config.yaml
n_layer: 13
d_model: 256
n_head: 2
n_kv_head: 1
head_dim: 128
d_mlp: 320
vocab_size: 2048
activation: "swiglu"
norm: "layernorm"
norm_place: "pre"
norm_eps: 1e-06
positions: "rope"
rope_base: 10000.0
rope_fraction: 1.0
qk_norm: false
attn_scale: 0.0884
bias: "none"
tie_embeddings: false
parallel_block: true
extras: ["capped logits"]
init: "normal"
init_std_qkv: 0.0277
init_std_o: 0.0277
init_std_up: 0.0277
init_std_down: 0.0
optimizer: "muon_variant"
lr: 0.00598
lr_mult_o: 1.64
lr_mult_down: 3.0
beta1: 0.9
lr_head: 0.00515
warmup_steps: 200
schedule: "wsd"
decay_fraction: 0.586
decay_shape: "pow"
final_lr_fraction: 0.0
batch_tokens: 32768
seq_len: 256
doc_mask: true
train_tokens: 287800000
steps: 8783
dataset: "wikipedia_en"
MLP neurons of a small language model. Each row is named by its layer, matrix (gate and up: input weights; down: output weights) and neuron, and shows model dimensions 128-255. Each number is 128 + 32 x the weight over its row's rms, rounded and kept within 0 to 255. Numbers have three digits each. A neuron's up and down rows have the sign that makes its largest values positive.
After each neuron's rows is what it responds to, as a language model described it from the Wikipedia text at the highest values.

L4.gate15:107090150118124182109130137119111124083090133121146131115077141148121122126092082084120118115120119202080098100134101093088126147138164153072147123115158134143156115096164155129118137106142175165136152156096123054128121161167071103129190158175128133116193125113108131140184105134118055124094146111118049121134148158075133172116137142134174206144178134114112137178094113064162169085158
L4.up15:110128137182181137145115151114186067077111162131111107107111128147157135114113152079047157166100197115136089117035141111118153164111170077098092156115087148107059178117139107123131171150135161126112164180133148095143142109157103166146147142188147110167110111160042091199100113149156074111161123109203115168167139139142130165117139069118131121132119124132198118099071099073116115124093
L4.down15:156100167152102092128082158138026190169148154120170142102092125162120143119101197166120127126141092151095105117059151099155125142091149069120102132096142146147120173114126144156137100138092160115175127131117134058163098079143116140143100189124173112087139069154137160108068122124121129115113133107101119151112060134091086166106112146143192109135107112114103081168168095107070127128101
Responds to: Mid-word subword pieces

L4.gate11:122145183111170131146165166092124074142167142125102080104126179117077177148126147123174158128151166119114157096118168079141136101126112117143124200164150121181101118133124098106113093103108109107128210206103114092096125117094123185124093095135130176097127171116135125188113112152149121122098147073121116090119143124115127121129121082127207124135092124073154089184111139115124120186043
L4.up11:119116077078096217117168120042170107158104171101097146160125101105139167095129150206147070121153168079094119069118104075091152082057163095120151143168139139164048080090121163099132183141128127128161137121096116126159163112180165117095151142086128181150099158144153123149094119114169128136135104118102141163183135130136099133122126150171181157129092104083142090154073135175118117161114
L4.down11:124173118108178100132126125167147122119093137166126133070144147157048126136095053172169118168106100133173097056158142113180155173143173141081094098109162113113175091192145154108110155133141138181151125058169083088134100129122131154099098137065175094137140146149160086033147084080116142094146106167114174119108118187129123193142160098110108121108199139186103122087146134144139131082107
Responds to: Mid-word stem fragments

L4.gate282:105155182117144121131164159141158155118166120117169147101148082163084121162095121123119103128128124089134154205102127097125160177117180086156065148116096149107111106153122121144185122052127115110188195120144139146207165105111111162111073131152133067128116118145127182153117130154077101172128162100111146143084171104152085125209149161142152100113104161163183093166152117128135109137081
L4.up282:153012103077137088108099090133094128114138175120125195136097072118167115112126134127131189091094105087063168167099159124089133126158114088108126121137121156106137115118148166109115159140066145087082141090113165093155153142189116057170151125111113106094113101166100143129100145126161137125135156165073204153174110115163085110159126049140144123132101164117133137160104120142087104113154
L4.down282:119098101111144082110145078098144192193100193088161146213126117127142142105122148166118093140132139086105147101152127094164156113154104141119184107136115149132167129150122180075116155124125121155085120160138156068125079120092122108101178055121079154149111149175130154163151116172144139126113074154081170166136147116104132178156137145141146086128132126152145155020092140046111144133146
Responds to: Word-completing final pieces

L4.gate265:102078177159129069117076091088107148127150129143129155088088170131140066189163185178120121124110154113168086228062133130080155155144095103110128060119124092130136165110154100092126108162187169132134094155073174070111145130151139157159095095070153087159113103156124134082101119133120136135164099154108177112169151178178080111125137121137140099121157169075140131113083147120125181159161
L4.up265:163106139129093163087151125116195084099187145109147091153097126119130117152095150115169119149127106130138099107122118091094111139153181125078134166142121147117130140181148133096175132184157168164068104178171122123123113159083148177139119156125163048112095140175144080092168097153115115148114122153100118149149183124143096111092161074132060101196139126144097122111142169096132139085135
L4.down265:144145099165103067116177166180141121120101180152154083112155100081190109181153178125152152196141174123120111103134102078170134134163157119140163149158132100101118084106121145124167104133161170142113092093145107086146174120097135112145115140130184119060128121154143163101137139143140156107119090139151110119063169110164126111075123062146157088159070157168098089111122171120064166066122
Responds to: Sentence-opening subject tokens

L10.gate75:089212112136108159150119110086143099148147097126121188067152164103116168178144111112108090094101087091130173146185200155104121171197117117107210120092108107155142122128182155156193143068095129065153143129109102124151162099151129083116168174121171167133155166155108108127137144152109078110115167121117114113152151147148107107143095123188104114068108095086115080113138125152076108189113
L10.up75:090122141149143120122166112123078084069173131125044087102067093119129194132174122103132119112124076154148115093156148149139116122130162085118142164124150087167100162130101120187141171171090162083095105080111172107089169061154145110172137135136114114136100138146149070122125085141145109165087121066123139127151093136149092043107128163189096161143140176176142069169126119152144137125155
L10.down75:169142158144135079121155155143171112106090158099106153113179105155165076069088107132106111158106164170096120091086156114154207128143106134112111094113138117171188163172179128163071143164102111152106173154139181155134125137130098124103116156110101104098167101139078137137153193105219139089156123102167132088119066067100188154134130081070118133119090180151155122143138139186106128137102
Responds to: Sequence numbers in lists

L3.gate229:184098152131128102204143129092151154119172117141132189132122081114116139108131110103126136133147103147108140143119115164109119159072072089091132149081137110150161103155208142175167106151163156171145147115113071152121147130102095138142128102105101175150121219123096122160173097071089112151138132122099104171184133086137208094108170132104140059130162099198105095115129142127114165113136
L3.up229:176149054152124049134105147104136168133120110103110091134128165118144117182160157074129117179097162144111149094103161141092141112141142108070134137128070162147115077064137119137123130121181101116075118187107112106139130124156106112152131125117176141186083162125081122133171147130116176135206196162102125110153136086157170064076168172071102095118107164138152073117179118112134120166200
L3.down229:182112104090086176180192143091144148157100106162103135125135111105189108161121151123130133082155141150088153176058102117110157129166112086088114114107153201087110072099090148143129180085117139116075152181069085109149156160136135092121112110139077164188170131082030163145169198129070151119097168122163120102113150035133134123138105145149080110112170107124142131128102141124179096113098
Responds to: Semicolons and mid-word pieces

L4.gate272:133162148152174132103117070123198073114104130132101115121139141120140073138138157128093122084127155129131134217104130094073127095113129131078178136135156059141075142070120110188093161116138102174146059118133156140098163142118091185117129130122117139134120097067129134045162114147144080150123116129088152182139120076197163108142143158112102114162159080131170092157134079130114145096143
L4.up272:143182088144116122070155141191102087098112186091207057140152099127149075094168137134065082077092141154102111068181106126151076114122079142086113141126104140133111156121138146150145190130190113165102174156188143093113134095167131124124097161115175113150143119119110116090115141131144058081120137129124063130102129141112153092115170160147144101099109092161147129139111145144180140185124
L4.down272:107125163072149115095153188160171061114136148092152147151138143197201109095114143098104152166133114166100156117165110145087145150142137156084117094088159117159145166114127097166115087090149147042113153170082208080101116098095172092058147073134133068122132118114099093181080138075125082065161106065138133061118149161129109149132110178113184132112153101094104138150121108106215120154166
Responds to: Number-final digit tokens

L4.gate44:163142155090148112203118159083095178153135098158115130147118163129157143112116125066205192130074123107176128132099098097116179145108044140091156160108154147132132121108159086103140144101096119192108098148139165155091155122102142072100090138120129158111119130145094074166185117124071155096127111127138076144121114163228070114141037143154125081155152146138100180119203139134077103195137
L4.up44:084075147118176155067099147130173108131068115069164120159179155131190112142152148103114107096118131125178138107093093146100092130105109114188194165148136177100104125150196103155104167105146150118166148155138047116120132095156113112199126133158065121089131096069089096153127130090128182124110165200124080104082133176108166084111127124116147163132124195137112085116155155131133119128180
L4.down44:129088114164163149055109174131111108119094141101141169192076158111115139163092133114146130139066140165138142135077088152066130096145128129141148127168140100059165131071117129149121207111170137109140167096112167170072172127132135124153107153081121124112113106111111181163089084114106143111101145140130141058083090155193170164130134079111085111164101163159159197127124175126037161152134
Responds to: Arts, academia, culture words

L10.gate172:096173129147103085192161130064117144106103149067125162127162113129102143149136161127148147129142121187105134113122120144099104119126123077135101122131047193136137192095129123070148144088158090113122115154194123191145106086121152134047112143125128141081109148141096120189130136169106172130083172060185136135130105135083073136156181151074200187121140086145118177161111098116064181122144
L10.up172:165096165101095162094147114138116183103123183128101116072129118112137122132088118070160144157152091075117114109081148163172107205112085115089093061093135167131140156160115133146097197151124130182163128145079085121110152078091093133082155151091153109075173123107114119106146102196104163126158151127048131063126151183126102190098091113083191168099179166050146162147134158097154124100138
L10.down172:138103102117079119117147130157083092129135111144146088101137088107119097142103121147198119152156186157121121193091116127149129158110129099121182163104111147173147130157134139116069132138108099166151110190130131089161089187177123141104127149124074147073190119104173131094142111146112093202143073172097117119109178098141121114107084141128165158102139109142191105075102181161165067108116
Responds to: Clause or quotation openers

L3.gate84:145113146114152127135094129125128127080205147174091074143082095103099129147114120165119157172110096168177100058100064165123125103148118101091091109061134164164136137190125138167171164137152139122120125124140136091135137086105116126112124097139107102083112161143115118147147203124129084141151099116122139110180148113204084124158114150142119173086173165135132173127089104172089121094116
L3.up84:084089093162154098124216133116113117128110116142149127097166195099186124112158093056137179131120126097095130121155121087127138129136123127138092108197101183132111070126123095119149134187140117032105125119102191117161117115097114168180136101173147090147135082148135111151083175135131145137111120181150123108144112122161135091186134154107109154104129135113184144164083136153114157152148
L3.down84:138116109124163154170146108118157130050162124096079069118127162188150127148095156108105099108146162155102119122129137152137167111092049137132155114165130091175150114138112135113095195127150110121082083109135094124058152152099204151168173138170168130123128126121149131153126135159070153079155098134179066165166106113101070149169037182166145086071160111094159143082140111165116135144097
Responds to: Temporal conjunctions, word fragments

L3.gate110:110132108151149137132196138103132153092110146136122150154100065135112100134121150093094069137095147106166172109152115142146134161113140124173159087130205143088176140147121144165096147120173138092152103086160124152049109075158121138078107129126149083141160147210125106109197191130094099160130111108144091137158182152120151124152061203076155152106138111126045098154151150074086103138132
L3.up110:091042134144142137124195070142134147149185084150164057094075128156121105155119146140102102086153160118124095139208119149100136152123155143169125095169131188104147131135105168165152143139131185133112171103136126169081043120177199130146155113113094073189144141129172146106150133088154155071112127094088100120111129169101143155121105120145126100116165156121086107101093158135095115176138
L3.down110:150160120122126139126145111115141092119140123132121109149160104157115098092103081130128152116128103136151139128107133133148177093146144132168183125130113100173167170113139165139122112179130134113105071149133116160053138179169152152176114094073138047085115176126160153145109139176157128105044155094118123118139145114150144122102133110167184129098174115151138119086151156085095036156142
Responds to: Mid-word subword continuations

L4.gate274:176180117114172164163124138132167135122155136113177112153122131144111151143096118098075102143138139149186182140094102174100081177094077112127114082106127153099161081174100099117100150159093149171182091135154127126042099112173099164102100123142159116106149157088101156149134109148126105045128099166120118159084125133151198135121130106144199145102169068115068090119079119141159184139159
L4.up274:071147118133117112102154123151098155159090128166135187142116075071115103156128132147116174060111134164137089174162099124132163161066097157154129077148163077133125128197186131157079137155067175120093100165136106138122168110053123129150140142244111105153149127136121113163087120132098093110130118130123110112110135108113112132149059114171154024154126120150191128132071163137151129131118
L4.down274:058114113135106111146184145125115152130096088101106187157088154159129159155171141153148200053125086099167191141163121093088180154078161165111155113133099100103153099082164125131106111107139125144161180153117136139154141145162120091078137132110086153142088153149147145124099112140124141082095128096162148163111146142162110142095077095180149090142128109171096096186109135081129156120102
Responds to: Mid-word subword fragments

L4.gate302:136139089169171174074157132131158126133089161138115126125147130105185142121149140189150179098112151133133142115095093092094095131075149174140096100085176075110176119130136084126152146140132109201123108067119172109108151086064133148123114128234147135146173152061130106125139124115163137070151116125092138110150179150170162166117107145086076091100123111119150051159067113126108111116123
L4.up302:105186147127114140210189189122158125092112083125113151144116149091173141093116165127134101130123099178135125171144131126149172143069170102066133076131145070129123127141097124162168126162146132110077104142098154100142127113124132077134168114095138095110088117117112110114090103080148102173108110136125153088155131132123097104166106190153168145147116120080062140128183135077063162046122
L4.down302:071159134099123171133138154172106165132112177081130140134192119054141173119112130107071155097151104122127099160113090170093158111095123181142137133096120080104118093198124141084120219174097099077123145116160147111126112114068136137120162081086114104123165123136126113092108133159112174088102144149093134067163091162165118126130110117177154107097136190118135132139130120098096090150113
Responds to: Time-phrase openers

L3.gate4:080128112103121131142139113115100162157060152153141111120125117159174123157069168206087120129120157095161093186152168077143143106128080162064109106146172151083119071134127067140060101132114114134180111118189129119102134100152202138079105152093182116105089118138138152176135121115179082095104133133140140082113066149127096177129091132122130105105092113194182097134083095101113103161061
L3.up4:154158053139138071152159147103134076168116105097142182149126173065060091133116113160088099093114159186176153131103169117130108167104090190034137122108154139154109097175129102106156119136103154135122103097062108142098151087122068072114110159135118148103106170164150132145119148106147110088166170185129114129124123112123121110178198192149172148115161128161120106144104055076134184102092
L3.down4:133140099114168146108089156142146162112129101107173154127112187169115155119166128135075066179108075126193059110099106123116126106129118059068111095097133218103142073092109161139125124172091112227081155085198102109132107131099135122173121108122106125099126157157125152141070136175076177144121127159114114116056094137090105110100085139126146126103075168135182141121140161158107155162059
Responds to: Word-completing suffix pieces

L3.gate258:108142084142159119166148085148132112143102207122098151122128177171134161144072130153142140131123136084103140179146091128146127183111129088154131086204126100091114104115146111064117183150171110136141102132080115113092099082144133099137134099121248138120100061147173121137188141080130077099092158131103105124197156153135137126144067123128150079158148138163137124166129123148149141179120
L3.up258:101163120129094148145149055151119146107169152084146170135118208139164091135145079114119115143117126153155161140135114036067167130156147147130115063135072120121124139122077082114089106124186127140145140189122170085135124082095107121126136107143156080113085156150162142102148083142136155079101168100123059121103176127135080147079117087097105114116138153138168119122126156146134125102188
L3.down258:113163140090122139094126121182161100136182180082159151179115145153163156092099142153108168154056152136116180107149178111135101138150110141146062057158180142149117116116073098110125113147090161089126128125157112083150174075134144078149127153076120161123092133110122133132173102105114156077116162111093104113162150140089144142085108099118176052052124156058123155184110154072124147088147
Responds to: Word-initial fragments before suffixes

L10.gate68:162131146084177182078126151146135142144153131177110153177164186161129099129124166124084150129159125167139131079087107129134193153162160096067066120107156157166106104125126143060084125164120087157118120131146116124118155095151123065141124149166102141186144182140133087176108096123178142168127096152135105127149105145091120124131066126181121153123055130132080162100128107162089176139087
L10.up68:188120143177150124134130083160090126081181098084114151127180104140176089158142111150155061058146094106147083127138113102066113110125107165139053173059112148152182047150175178120123113180119146130176143140209136166112142095103092119128132084140184131115151125115156180077170061113132115152152133182213177112129136143171137115092097135115143137110062119105129126099188117088070135094176
L10.down68:182187169184146075123116156134100100132135114133136160139088084081070087112166147081158154168139110163129077168137120156142103109116105117216167118136081141098136154080143111102150116148107123160071101136052141076115143158117101154109100169141163157175085139092133131104113135113105146129110073162099149185115129176120182148179129138132176041111085092165127162088130126068147194128069
Responds to: Mid-word subword fragments

L10.gate277:159151159142118092094078170086142116165175107097156110160196124097080134126162137067167076169078133111163142182123094154111071112075098161151154080131123187116127128116121143120122142166091115103104130127086164114129162188142112155136100156125099119172175160154151165103164083062123122169111170115147165101154105168120187099116108103148096079146119119132097128142091145149123135129095
L10.up277:181092148150158111145110106108138132122088126141153132173076146095166123083148051092211120103193123170109117159130093163178126084057112096149181139126116121157151135135115120074069095147159186149100112152099121076164128139076118120069139152128189130129150087132128080156169154030143193122163110109101121184132107156135174108128161197136091181162110142087199083154198119117127136108181
L10.down277:147138101164143142146160103112080100171138078100107154153099092140126174096123153115112148127160080113173194138113151173107076094156149123084117056104128126101137161144118114152065106178154080105133178102083128142115093155070128055072131120148146134180141198108114139128182186104166073135105130090118098154148074112080148128165111186098209177120147125123129124162132140105202113136136
Responds to: Table zeros and mid-word pieces